MLP neurons of a small language model. Each row is named by its layer, matrix (gate and up: input weights; down: output weights) and neuron, and shows model dimensions 272-399. Each number is 128 + 32 x the weight over its row's rms, rounded and kept within 0 to 255. A neuron's up and down rows have the sign that makes its largest values positive.
After each neuron's rows, "raises" lists the tokens whose logits its output raises most directly, leaving later layers aside.

L7.gate471 [115 104 133 119  97 180 160 144 102  61 127  99 190 125 184 162 160 191  94 145 171  90 153  92 123  93 118 131 115  40 119 114 137 165 123 160  87 137 130  97  73 179 108  80 122 112 123  88 164 142 118 159 152 102 138 112 115 143 140 104 139 133 121 142  94 147 150 143 176 107 135 104 118 128 103 192 111 163 108 113 160 112 116 150  88 155 172 134 177 121 111 153 128 122  82 171  96 204 151  76  88 118 135  97 104 163 113 142 146  90 178 107 131 122 135 138 121 118 121 146 116 147 178  95 108 133 176 116]
L7.up471 [145 122  96 127 102  97 159  85  90 169  98  59 113 172 150 162 140 128 131 109  84 108 179 171 169 136 204 130  97  90 123  75 132 155 115 140 158 128 117 148 138 100 134 172  63 156 167 112 109 117 139 108 120 119 176 136 115 154 138 164  93  75 104  97 145  91 174 120 182 131 148 181 127  93 150 164 130 134 105 154  96 139 137 177 103 127  78 113 122 136 127 132 111 123 112 119 114 132 192 100  80  95 132 193 144 243 134  72 141 112 153 139 192 159  69 157 173 165 129 110 177 106 149 164 191 130  75 107]
L7.down471 [ 75 167 161  40 150  92 143 130 140 148 125 109  96 131 113  79  85 153 104 122 146 119 130 135 136  84 168 126  97 127 149 104 150  78 165  96 127 181 138 143 127 129 125 135 100  94 128 164  77 207 105 128 117 154 169 100 153 167 166 191 137 191 127 141 146 178 174 126 118 162 128 133 111 113 118 123  78 124 210 113  96 126 150 195 168 182 113  99 111 131 118 182 104  96  81 182 114 155 138 181 153 144 126 139 154  83 150 159 165 112 114 165 137 164  80 104 153 121 109 111 146 134  78 113 151 120 125 171]
raises: "95", "85", "98", "94", "90"

L7.gate240 [141 161  65 176 143 143 122 121 122  81  70 169 153 138 101  65 101 150  95 140 113  75  91 141  92 116 151 157 155  39 138  93 110 130 123 132 109 124  87  84 142 155 158  96 120 187 162 175 106 131 217  97 130 133 121 192 153 175 108 122 145  97 132 149 165 144 122 172 112 118 201 169  67 136 193  70 130  96 121  88 200 159 107 199 151 146  90 136 126 138 152 181  95 122 130 177 168 153 117 147 144 115 111  66 117 157 168 118 123 148 112 136 128 165 118 173 127 119 107 138  57 121  99 149 125  96 116 145]
L7.up240 [125 124 130 105 188  57 166 148 112 126 158  86 124  66 114  98 192  80  91  93 166  64  51 130 176 110 140 127 121 123 110 129 113 133 151 134 146 153 102  95 123 103 163 103  97 105 137 118 122 121 119 131 179 114 186 169 124 118 172 110 178  84 166 133 112 132 101 154 147 180 117 149 217 130 114 109 146 120 160 149 136 165 133  87 156 167 153 156 115 106 139 123 125 121 115 100 152 137 155  86 122 149  59 194 124 128 103 109  86 140 113 101 133 148 185 141 121  96 140  56 124 174  89  89 101 161 154 112]
L7.down240 [162 117 139  94 112 146 138 132 182 153  98 154 129 171 160  87 121 139 154 126 223 164 121 133  87 138 130 146  87 169 119 121 138  85 128 145 157 143 131 127  92 102 109 187 128  89 122 101 133 193 138 118 135 137 130 154 138 150 135  96 155 104 140 176 106 144  77 113 142 138 122  92 105 172 119  73 123 134 123 153 139 157 141  57 123 126 175  98 100 126 131 136 132 111 128  79  94 122 196 145 107  99 122 160 119 124 174 107 126 123  76 157 132 123 160 170 113  68 136 119 121 136 182 107 139 132 207 135]
raises: "times", "times ", "time", "time ", "result "

L7.gate261 [146 121 139  90  87 150 120 108 167 105  98 187 135 110 140 175  84 132 117 171  92 174 142  94 128 107 104 134 149 174 104 123 140 118 116 175 166 109  74 118  91 163 104 120  88  82 132  88 112 152 125 119 188 197 106 136 155 106 172 106 131 135 136 112 122 110  98  95 125 145 145 144  58 179 125 139 104 115 102 133  88 180 111 140 125 153  73  69 130 107 135 193 108  97 119 142 139  77 194  91 185  96 110 131  88  76  91  80 103 113 152  80 157  58 147  97  78 148 205 121 124 149 154  66 100 123  89  61]
L7.up261 [116 125 126 121  92  69 116 180 103 129 157 102 182 140 163 124 151 163 162 197 163 117 113 119 172 138 114  97 172 101  98 136 108 106 189 166 178 127 111 136  90  97 146  93 180 102 126 147  98 139 123 141 224 111 197  55 161  97 153  85 110  65 115  81 137 124 174  81 110 168  87  90 106 111 158 185 116 116 140 127 109 201 113 173 108 146 134 138  48 171 159 116 166  84 116 104 112 149 135 119 110 101  98 132 130 186 109 205 156  94 130 121 201 101 124 104  95 121 103 111 112 139 171  50 119  75  93 113]
L7.down261 [153 174 119 117 128 145 115 171  89 152 135 117  98 166 138 117 129  96  97 110 107 114  99 139 133 141 170 104 136 120 115 120 166  77 110 124 159 141  87 118  99 201  83 141 129 121 203 102 104 126 146  99 155 144 131 224 119 175 184 101 105 143 115  83  79 101  94 117 134 170  80  59 131 144 216 128 153 169 161 140 126 117 111 117 120 148 135  87 152 137 125 117 173 133 154  72 213  68 163 114 147 159 144 105 113 169 117 121 166 131 106 151 171  65 145 134 183 163 166 147 159 138  49 141 153 117 139  97]
raises: "time", "year ", "time ", "early ", "summer "

L6.gate247 [149 106 165 186  98  79  93 148 155 143 109 112  52  66 167 122 138 100 159 117 126 187 122 131 166 110 104 160 118  90 181 109 119  84 131 146 175 149 130 137  84 152 135 227 127 167 137 167 138  85 126 134 117 151 183  98 173 178 138 162 112 105 107 157 121 158 174 105  94 133  82  66 154 136 113 135 118 124 160  84 108  98  89  99 151 166 128 101  83 156 155 125 110  90 196 139  80 122 118 119 131 121 160 106 168 181 182  78  85  60 132 137 126 109 158  95 148 105 157 150 143 141 111  61 135  72 122 198]
L6.up247 [105 131  82  95 149  94 120 150 137 107 151 115 169 164  92 133 153 159  85 145 117  77 161 195 100 140 152 135 140 156  85  95 167 179 136 160 124 155 149 123 227  90 104 102 122 117  80 105 194 130 107 142 108 102  97 171  78  65 113 133 127 142 139  75 133 132 150 128 146  94 145 126 127 130 157 130 151 119  67 136 112 145 170 141 130 134 134 113 138 133 136 157 177 118 100  94 114 139 171 201 123 184  87 116 121 156 103 203 134 140 115 141  81 151 126 121  92 183  87 100 154 128  75 152 152 143 120 117]
L6.down247 [161 114 143 162 121 110  76 126  76 158 105 105 105 114 134 156 135  85 109 125 171 171 131  88 182 123  66 140 133 102 184 115 119  79 126 116 182  89 102 108  64 164 166 193 104 164 195 203  92 143  76 136 164 123 174  63 149 156 154 141  82 139 133 169 115 142 117 108  68 153  88  74 128 119 127 134 113 123 175 121 111  72 113 107 149 128 109 108 135 133  96  97  89 118 196 187 105 130 120  97 138 130 167 157 152 121 156 109  55  92 158 137 153  44 127 159 196  90 125 159 144 133 120 114  77 103 144 169]
raises: "organised ", "£", "British ", "Australian ", "Edinburgh "

L7.gate603 [143 119 133 136 134 138  99 149  58 179 124 149 105 111 148 189  71 114 120 160 151 116 196 141 185 159 170 124  95 174  87 105 191 178 107  67 118 122 122  99 131 150 180 107 100 148 126 100 100 105  97 121 148 130  86 185 145  78 142 128  86  86 177 133 180 135 103  68 104 154 138 135 132 110 137  97 123 174  87 104 126 131 150 117  92 164  89  91  89 175  58 117 159 175 110 117 135 131 141  72 104 163 119 156 118 111 180  82 126 118 109 188 142 107 102 130 124 142 131 109 144 153 129 134 138 161 102  54]
L7.up603 [109 134 123 112 124 142 178 132 144 131 135 122 171 103 157 105 132 129 114 136 125 145 134 107 151 171 155 169 111 134 130 100 129 173 125  77 156 126 170 127 159 116 189 131 108 129 113  89 104 132 106 202 174 132  95 121  78 139 127 112 117 119 169 100 199  86 107 104  87 147  98 100 109 156 134 125 141 105 124  56 158 164 134 136  95 102  86 119 131 155 125 133 163 200 145 115 142  94 144  74 131 183 116 130 163 142  95  89 121 136 150 124 183 100  78 142 115  99 108 115 156 122 186 155 114 143 136  75]
L7.down603 [107  70  85 119  85  71 134 154 145 158 154 174 137 161 139 143 166 119  77 105  89 127  91 126 183 187 130 132 101 142  80 123 123 168  67 134 137 183  90  80 144 187 147 151 113 116 195  83 112 138  95 141 173  83 123 162 113 161 163 171 146  92 114  86 145 143 114  85 164 154 147 138  85 140 169 116 209 140  59 171 155 128 159 114 103 136 153 120 148 167 159 138 140 162  81 148 129 152 133  86 125 171 150 120  69 155  72 105 134 157  91 152 121 139 122 111 205 111 155 107  91 184 169 124 145 135  97  71]
raises: "way", "times", "night ", "way ", "time"

L6.gate461 [138 128 142  96 166 107 116  93 150 135 162 156  79  63  50 182 103 103 122 140 138 195 100 111 189  79 112  94 125 157 165 112 132 151 149 176 160 137 125  99 123 131 179  85 122 150 181 131  54  85 136 115 154 155 129 137 110 117 156 137 153 153  74  80 149 163 153  88  99 139 118 116 205 114 162 246 111 118 159 175 141 124 154 151 117  97 123 112 127 120  68 149 132 160 132 128 123 124 158 150 123 171 109 108 153 179 126 105  95 147 148 104 129 129 130 142 119 169 116 125 103 132 150 132 149 157 113 122]
L6.up461 [146 129 132 141  81 120 136 109 154 127 119 133  87 110  87 153 128 116 115 113  93 252  75  96 166 127 123  82 131 121 140 128 106 135 121 131 115  95 134  70 175 107 154 107 134 138 142 101 123 111 179 143 103 129 111  78 129 105  77 107 112 194 140 148 186 144 145  79  78 138 128 120 124 143 206 133 173  87 125 114 115  81 102 128 137  81 166 151 150 116  84 127 137 165 105 134 132 101 165 154  94 168 112 165 154 182 102  81 122 167 128 131 160 109 165 162 178 114  92  90 131 153 156 114 169 129 159 132]
L6.down461 [154 145 205 102 105  55  77 136 103 130 153  89 137 105 102  60 144 167 118 120 157 146  66 127 179 158 111 161 164 108  91 107 138 114 109 189 152 113 132 112 171 155 170 123 151 128 135 136 134 115 196  91 133  98  92 123 110 131 158 139 119 175 109  71 164 145  92 152 109 147 162 105 149 173 192 123 150 128 102 138 116 121  78 112 124 123 139 158  91 130 155 165 107 218 135 109 102 111 119 125 116 172 155 107 127 136  95 150  82 108 110 158 109 117 105 138 145 107 114  77 103 148 167  82 160 150 156 137]
raises: "their ", "daughter ", "children ", "her ", "sons "

L7.gate66 [112 124 166 152  99 154 141 131 106 108 106 132 104 149 155  86 136 174 107  50  73 176 141 127 135 139 132 164 142  90 107 172 107 150 126 130 153 166 145  86 150 164 113  93  92 111 146 147 121 160  81 116 157 136 134  77 127 163  79 106  78 136 115 114 154 151  86 181 126 101 132 141  73 104 122 206  98  86 107 156 102 132 104 153  78 155 161 153 118 154 129 115 122 163 161 159  95 176 182  82  66  87  98  89 122 171  83 124  98 153 106 100 187 145 173  88 116 122 123  74 120 110 127 182 110 151 134 199]
L7.up66 [154 121 136 182 132 127 162  99  99 114 185 117 138 115 157 135 121 157 143 145 115 181 162 135 142 112 105 145 146 147 103 160  76 123  80 120 145 142 132  61  59 162 126 162 157 128 118 138 142 156  99 146  82 108 156 126  81 122  51 152 154 123  92 115 102 151 125 102  97  65 161 134 182  58 145 184 112 182 163 126 163  84 103 172  83  72 101 189 139  99 126  61 146  45 193 140 173 105 140 107 173 137 127 124 174  94 109  89 151 114 144  95  87 104 113 103 125 148 123 121 181  68 198 103 141 115 131 144]
L7.down66 [108 148 121 225 174 174 159 116 103 132 137  98  80 111 135 129 132 183 183 128 184  69 107 169 108 159 122 153 213 129 169 159 167 182 108 180  79 164 147 131  93 138 145 160 159  90 133  34 141 131  86 161 119 145 135 117 115  90 102 137 176 116 142 114 145 102  96 176  78 173  82  85 210 105  90 132 145 120 142 112 156 150  94 110  90 125 112 135  75 153  97 153 157  98 129  70 103 134 135 137 116 157 107 125 189 162 122  98  68 152 189 197  93 139 156 157 116 120 172 141 145  71 160 120  68 122 186  95]
raises: "then ", "it", "then", "its ", "we"

L7.gate1159 [120 106  99 107 125 150 109 101 165 171 113 119 168 125 131 142 102  97 144 116 154 127 138 185 161  67 114 143 205 149 182  72 125 153 129 123 107  89 140 143 153 115 132 104 132  55 107 151  91 120 159  92 156 151 186  97 176 157 130 109 109 114  88 141 227 162 130 143  81 176 136 111 152 140 141 155 168 161 122 131 135 116 123  60 143 127  99 158 111 140  91 168 105 149  93  79 141 125 110 121 110 145 101 180 211  64 110 162 104 124 135 148 103 116 121  64 142 180 147 113 107 128 109 116  87 157 131 103]
L7.up1159 [145 102  88 161  97 153 105  80 171 202  66 157 143  82  76 123  76 104 133 172 133 151 126 165 122 113 156 149 118 113 117 109 114 165  97 141 141 129 135 124  98 176 129 171 145 120 164 145 121 115 131 153 126 111 155 130 149 149 111 135 129  97 112 108 166 107 125  90  84  64 178  60 111 114 112 119 223 158 126 152 132  70  50 119 167 151 134 130 147 126 133 122 167 189 127 169 119 108 127 124 131 100 141 166 122 187 140 122 132 164 144  93 163 122 109 132 104 122 103 166 124 185 190 115 150  58  78  94]
L7.down1159 [119  80 156 138 115 177  90 194 156 128 155 162 154 120 105 117 123 104 125 127 129 165 154 152 147  78 168 149 165  97 123 105  92 135 174  64 138  91  73 137 133 156 157 136 147 151  93 176 145 122 126  90 164 174  81  98 104 135  91 106 134 104 157 137 173 131 117 105 123 105 136  88 119 123 169  66 168 173 110 126  96 125  64  84 109 132 195 179 201  64 134 103  99 115 156  77 139 117 179 100 131  79 141 172 187 146 147  82 179 138 130 120 127 121  88 145 160 170 144 131 163 125 255  91  79  61 144 108]
raises: "successor ", "variants ", "associated ", "sister ", "associ"